From a checkpoint of a small transformer trained on Wikipedia.
Architecture: LayerNorm before each block, learned positions, biases, tied embeddings.
MLP neurons of a small language model. Each row is named by its layer, matrix (down: output weights) and neuron, and shows model dimensions 725-820. Each number is 200 + 20 x the weight over its row's rms, rounded and kept within 0 to 999.
A block is one neuron, or neurons of one layer that tend to fire together. After each block is what it responds to, as a language model described it from the Wikipedia text at the highest values.

L2.down867,190,233,162,190,203,228,208,219,205,205,235,203,218,198,215,195,234,213,208,222,189,212,221,211,204,194,208,214,245,205,222,195,212,210,209,203,197,204,220,206,185,206,222,210,200,199,172,180,227,212,232,212,194,197,193,177,187,213,249,207,249,199,205,171,186,186,222,181,208,253,192,174,176,179,176,200,190,213,186,209,216,211,203,175,186,194,243,233,165,192,164,240,214,216,212,173
L2.down1523,221,263,202,193,165,218,184,188,231,208,182,164,207,190,231,202,208,203,170,245,199,181,192,163,186,217,216,201,188,178,229,208,221,206,189,176,199,191,177,197,242,221,164,220,193,216,199,173,188,209,229,205,216,221,189,197,199,212,202,208,205,212,219,159,226,138,192,219,184,216,172,196,178,193,200,208,221,168,149,210,183,215,203,190,225,231,177,194,188,214,218,201,194,213,192,206
L2.down2712,222,204,227,208,196,211,198,206,185,215,194,188,223,180,205,226,178,207,185,191,194,207,220,216,218,194,195,221,201,242,226,217,224,202,191,179,213,185,218,193,168,231,191,193,219,177,221,185,221,245,188,212,183,197,165,231,206,196,192,178,189,249,204,197,169,215,234,192,184,204,197,194,196,175,186,186,181,184,208,205,193,204,243,170,192,200,188,196,208,251,206,191,227,193,233,190
L2.down2855,183,227,215,214,205,183,207,180,207,193,225,201,213,198,203,220,192,193,199,191,171,173,183,211,201,176,187,203,163,175,213,234,223,245,199,221,172,202,210,177,204,199,227,232,216,190,205,209,188,191,178,222,202,198,181,223,196,194,214,212,197,238,188,189,184,174,209,181,177,222,205,157,205,147,220,162,200,219,168,213,200,199,215,217,228,227,208,205,220,189,171,205,210,212,170,235
Description: Locating and classifying descriptors

L4.down1176,148,177,190,214,189,254,234,194,160,206,195,184,220,182,244,227,217,207,193,196,183,201,177,206,229,211,176,197,221,203,231,157,219,241,190,174,192,181,195,191,195,189,202,208,211,223,212,206,174,169,222,242,209,166,220,206,211,183,212,202,206,195,211,199,203,217,183,229,177,195,205,251,205,190,176,216,216,174,213,191,216,220,199,192,183,177,187,209,188,210,187,213,217,227,226,206
L4.down1380,177,204,215,228,195,231,198,228,211,193,243,193,188,200,213,223,229,204,228,215,189,214,200,238,224,174,185,212,205,169,228,137,226,218,164,201,163,194,191,190,165,231,156,233,214,211,214,198,227,210,167,171,208,196,215,239,216,185,209,205,195,218,217,205,183,205,193,203,187,226,228,203,181,203,215,215,214,186,222,182,206,216,243,177,194,197,204,196,222,170,161,203,230,201,226,201
Description: Piece after initial C/P

L2.down672,245,220,222,182,216,221,238,230,206,205,188,208,215,213,193,155,175,196,183,195,195,177,209,159,201,184,212,178,218,234,194,165,214,193,189,206,202,215,223,186,207,182,183,194,203,194,204,223,201,229,213,201,208,202,248,207,176,234,213,192,198,222,248,210,200,190,228,181,191,180,199,234,189,196,214,168,184,202,175,177,197,201,199,181,181,206,179,211,204,193,207,222,193,219,203,227
L2.down1042,156,155,214,203,225,176,188,180,201,229,229,207,183,197,200,227,215,186,178,223,224,199,208,213,204,227,214,178,205,205,205,208,189,217,198,214,194,204,203,198,210,197,200,179,175,214,227,228,199,214,217,182,184,213,210,167,197,202,217,189,214,173,166,215,214,227,198,204,208,185,212,183,220,202,141,220,208,182,164,183,219,186,207,187,187,176,214,197,202,184,202,220,187,227,197,206
L2.down1086,174,208,192,219,198,203,226,232,143,190,217,143,193,205,217,224,198,188,187,180,228,188,163,195,198,221,207,177,195,202,200,197,201,218,242,220,234,181,222,204,187,231,205,217,188,193,197,250,246,198,207,201,222,214,152,217,195,192,194,219,208,210,229,235,197,222,159,207,156,201,190,212,165,222,187,206,187,199,197,188,232,208,191,198,205,188,181,172,176,225,237,181,179,221,207,194
L2.down2796,219,176,230,203,207,187,214,219,169,174,187,160,173,212,162,193,208,180,205,212,187,199,211,193,202,212,219,171,195,193,196,224,200,214,209,229,219,187,212,195,176,192,165,228,182,208,130,233,213,199,193,189,220,179,185,197,209,173,150,222,185,200,224,228,226,196,176,222,199,202,195,212,180,171,190,206,199,210,183,181,241,187,204,175,195,207,218,194,206,213,205,192,173,207,223,213
Description: Start of proper names

L5.down1196,208,193,210,200,169,197,182,181,189,225,218,228,176,242,201,175,228,225,187,202,221,197,198,228,205,206,178,200,178,193,253,194,201,210,190,179,207,178,249,175,189,185,227,169,176,194,220,191,230,161,181,225,196,184,221,214,191,204,191,211,204,196,182,160,199,197,194,199,217,236,183,243,209,211,197,204,198,204,186,245,219,182,180,191,203,207,199,204,206,223,196,217,223,223,203,206
L5.down1417,204,200,190,177,229,177,171,199,203,211,214,214,187,148,162,174,204,204,226,215,205,191,188,204,211,191,188,203,204,200,168,203,208,193,206,157,169,202,231,197,178,188,186,185,224,187,176,187,215,226,234,221,189,185,197,251,180,239,211,225,180,156,194,156,188,212,209,190,226,204,233,178,217,196,191,219,193,188,178,207,206,170,181,203,227,194,200,231,220,175,195,183,190,172,210,181
L5.down1713,166,210,183,211,184,202,197,201,191,193,192,189,200,243,173,212,223,181,202,196,171,170,189,180,155,202,197,210,171,221,223,198,177,193,205,224,208,206,184,199,197,190,176,185,215,206,173,167,199,178,221,222,184,210,216,213,190,233,188,196,186,220,175,166,188,214,222,199,192,160,204,217,226,221,192,234,216,210,195,201,178,200,226,224,212,216,210,218,212,193,222,225,228,173,201,194
L5.down2566,201,204,223,225,217,233,203,198,190,202,176,180,157,227,162,208,176,227,178,216,188,189,208,185,184,188,234,219,200,190,207,163,182,189,194,205,211,215,183,147,188,191,194,174,215,211,210,192,213,231,200,219,191,207,236,218,163,213,191,205,208,231,201,195,216,176,222,198,181,208,184,184,214,228,219,207,192,183,197,171,197,189,199,162,204,220,179,170,194,200,214,160,205,211,179,213
L5.down2615,177,203,191,184,172,171,207,146,194,184,180,172,204,220,198,165,166,195,202,150,164,192,203,195,176,205,192,215,204,170,222,189,205,178,179,219,204,216,162,215,206,172,177,215,221,181,185,221,200,189,182,241,217,211,190,174,156,229,159,218,220,221,186,182,212,180,208,223,224,233,207,180,178,219,173,224,182,216,153,181,159,183,223,195,232,208,213,188,200,202,194,243,245,148,191,178
L5.down2897,175,217,212,192,211,167,185,237,199,231,159,164,201,214,173,180,200,194,231,201,206,243,149,209,184,218,167,191,183,182,215,210,188,217,207,195,201,192,172,229,169,179,184,202,197,180,173,194,209,192,216,188,177,224,210,189,218,203,209,170,242,218,196,201,214,260,216,198,227,185,195,224,203,226,213,234,209,202,207,176,200,212,185,196,212,191,195,197,170,190,165,215,208,176,203,189
L5.down3238,168,199,193,220,184,156,216,192,205,218,201,176,177,211,188,168,226,205,247,182,218,199,173,194,183,200,197,241,172,153,178,210,193,204,203,195,220,208,204,203,191,211,240,205,221,167,194,221,246,165,221,179,227,201,175,215,159,169,219,229,178,207,214,216,224,218,215,204,188,230,195,220,232,219,203,240,185,237,205,160,201,210,195,200,195,190,186,194,219,197,169,186,208,207,224,203
L5.down3520,204,197,193,195,202,164,173,206,238,216,165,202,195,197,174,217,195,247,197,194,184,244,203,164,204,190,174,213,195,196,237,195,199,191,221,246,176,185,175,181,206,240,196,209,193,203,206,178,160,240,208,189,186,221,205,206,196,226,177,189,210,192,220,211,185,196,189,177,190,196,198,214,202,189,221,220,202,177,175,249,224,195,194,225,219,178,203,205,217,174,193,217,211,184,183,168
Description: Before nationality/language/religion names

L5.down603,223,168,185,226,181,197,191,233,201,160,206,226,206,208,219,209,215,177,205,187,200,211,178,205,208,207,222,187,179,182,227,178,190,181,186,190,185,228,177,210,211,193,185,204,239,191,194,227,190,181,200,193,187,178,173,219,145,220,209,187,180,193,199,204,236,214,225,206,218,205,180,205,206,204,197,204,205,203,221,225,197,178,173,197,219,199,202,226,177,226,174,188,160,187,208,201
L5.down757,207,206,199,192,233,228,241,187,179,193,225,238,198,209,187,222,191,184,186,180,175,182,228,228,218,171,193,193,185,193,219,227,191,221,192,213,183,202,201,253,196,186,173,233,197,185,198,217,210,248,197,233,195,182,222,196,200,202,181,217,194,193,186,171,224,207,195,202,207,201,190,196,236,214,174,184,204,178,171,164,187,183,201,180,211,215,219,214,206,196,181,216,214,183,199,162
L5.down837,198,208,210,190,182,209,216,208,215,206,246,214,211,244,214,227,218,181,207,192,191,198,222,235,216,237,206,202,218,200,203,185,226,206,185,174,223,178,201,213,200,187,207,217,219,198,202,180,196,193,184,217,193,164,193,192,198,188,218,188,208,204,207,220,228,213,192,216,190,208,221,218,226,222,186,219,187,187,225,221,214,173,178,178,203,184,197,186,212,185,201,175,206,213,235,204
L5.down932,174,190,184,197,216,190,204,178,189,186,185,235,178,198,194,193,197,173,210,161,252,168,198,198,200,178,196,195,196,175,170,199,183,237,211,199,197,202,214,205,199,188,188,204,217,173,178,205,211,210,231,189,183,175,207,176,191,163,206,201,179,200,208,202,202,187,212,210,177,205,210,207,208,167,198,213,190,216,210,175,188,183,223,197,176,185,211,214,177,208,175,183,204,206,183,242
L5.down947,164,206,160,251,213,215,208,189,186,198,192,180,159,189,238,203,206,217,193,198,200,184,184,206,207,213,206,214,214,191,214,193,171,235,219,243,199,201,239,209,188,199,185,189,220,186,193,169,200,231,200,170,188,210,172,188,163,165,208,211,176,177,215,248,169,203,162,195,212,188,209,209,196,199,202,183,202,203,230,188,165,227,217,252,210,186,200,168,185,192,182,203,173,203,188,179
L5.down1010,206,236,220,203,187,193,202,173,211,194,162,228,186,199,199,201,191,198,186,203,157,251,210,215,186,239,210,207,185,181,164,186,189,193,206,214,231,218,190,175,196,190,227,221,206,233,175,172,200,212,183,192,220,190,172,233,189,209,231,201,199,229,196,217,227,214,197,208,182,212,194,236,204,189,181,228,216,207,183,134,212,153,207,172,204,229,209,176,193,204,235,229,178,207,208,213
L5.down1801,220,173,175,216,217,196,204,236,193,228,215,210,215,204,179,225,210,211,240,202,208,172,198,223,187,203,221,198,202,192,202,207,202,203,189,199,204,187,213,208,214,212,173,197,183,201,179,157,188,207,176,224,182,183,196,206,196,202,203,194,210,183,213,198,200,200,226,218,222,214,191,186,200,175,176,173,214,184,183,192,179,192,205,192,209,181,195,199,185,167,230,201,179,206,225,203
L5.down2297,206,229,188,194,192,205,199,219,165,227,183,204,143,204,239,213,205,185,238,222,210,226,175,231,215,182,202,221,192,195,200,212,187,204,198,190,202,224,190,209,170,212,208,212,192,174,187,169,210,201,212,195,227,189,186,159,192,201,209,217,201,184,186,208,198,220,202,200,193,218,177,230,232,182,215,193,216,219,199,198,191,210,225,214,200,207,224,173,185,219,197,159,235,201,222,220
Description: Second piece after initial C